Weights of a small GPT-style language model, trained from scratch on English Wikipedia: a variant of Adam for these matrices.
MLP neurons of a small language model. Each row is named by its layer, matrix (up: input weights) and neuron, and shows model dimensions 48-143. Each number is 128 + 32 x the weight over its row's rms, rounded and kept within 0 to 255. Numbers have three digits each.
After each neuron's rows, "fires in" lists the words (lower case) most often at its 100 highest values on Wikipedia text that the model never trained on.

L7.up905:131133139139160191101160108177145146182159083112170129144117146136144158178081137126116140143063165121145162142092131107128174142185070097100093164142144119199158128062119069103085150097142097104107138206136121077123109123171070145104119148154143115145161119088142121135124164175160100062
fires in: "2", "senior", "three", "than", "throughout", "through"

L7.up429:125122090122134134174114080145159125086117158179102132153114107130144116094119180104143145130096114166106119059043144127146114135142197152122109102093152133112113173134127079129149188158116135064169132123134164118152154118174095121166155127088174176128069083140160115075198176150161142124
fires in: "time", "day", "home", "round", "on", "way"

L9.up316:073145139137131127178148117103171189137140160118124133084111122128126176131073157107122160102142105060108153142090150158160159161140129143119154130146143154122068083111107114085164126100084129136185143207160116101127143145140103137135230135155117099128116108086176176127148163079139100110
fires in: "house", "high", "north", "february", "norway", "him"

L6.up716:130114071190126124103102119099144162144157132131130179099122126159179102095141101070154135114095089120141125172113141182168123136177083177120128102124129168141112140183154075093127063085110116109178090115172138105160172119117116114162195207130113180084135076158169100152131144114140079123
fires in: "november", "rowland", "records", "railway", "railroad"

L7.up879:141125117136139121129101109154142193074104098128230155096149129143117133217092181103100135109119105134121136114090129123154159091138135159085146136159124135147150103151082115100105199095041109099107172135064116107079153159077080134154149092133148141173073081134128125077148140106130110092
fires in: "one", "two", "same", "three", "because"

L9.up80:072131167172159111146121118131129167179175147103148169104105179078102111134170116079209126112140158113178147171127140170156135196094160055113124140145097114114118176121075094025083125109098071123121142116170068091186056176135147134096144195145161077101104113110091166130081153134119167118
fires in: "the", "building", "field", "focused", "built"

L5.up559:129201054156137091101121102173135174129121116163044169174139181115123121129163077083114115119136073166143123166115114162141129203163057078146140117168133096161113132171077178112113145117089117129124107170103148105131118134129145118169168138104122161133140057113105143179121123138203159096
fires in: "through", "national", "throughout", "special", "agnitraya"

L10.up936:112133121118171196140124094095131091214188078085110134150115130139081166169094080171138142114183083106086096120115129097151174102227148135123093122105118101141109116104151120138110145131166131102115068130134087074122108161108125052148140146123130128121162099096165171101149152154167164134
fires in: "a", "him", "this", "after", "through"

L5.up541:150146184111142174153111146149157180111128133031105137181178107175068148136140117167176119128122128134107130111103116142153086059151123123089169169129164114142142174149109107124091158122112207085081091118120093107059155109107094090125125160109149128154117090125185129092107096112155114162
fires in: "into", "include", "to", "a", "note"

L5.up603:145116084164165101141091082226137162101167085078127153092134116170091185145147165075141122157150112104160144100126142098148182198147073124162104048139082130168137107171154080074173178099067125150118103145150157115119127137131132114154134158094121157169104100097152120137203067136130103126
fires in: "championships", "york", "medal", "medals", "championship", "challenge"

L7.up279:130140173172188163138096111088136144197163141138155116134157153083171140128168133121132084109063154138170153141124155100108145164058151157155183138125160141132117144081103131104091183147066140082114102104162090080084121154117113166174118149147087122168123069102097148133117125124130159069
fires in: "out", "over", "until", "outside", "week", "northeast"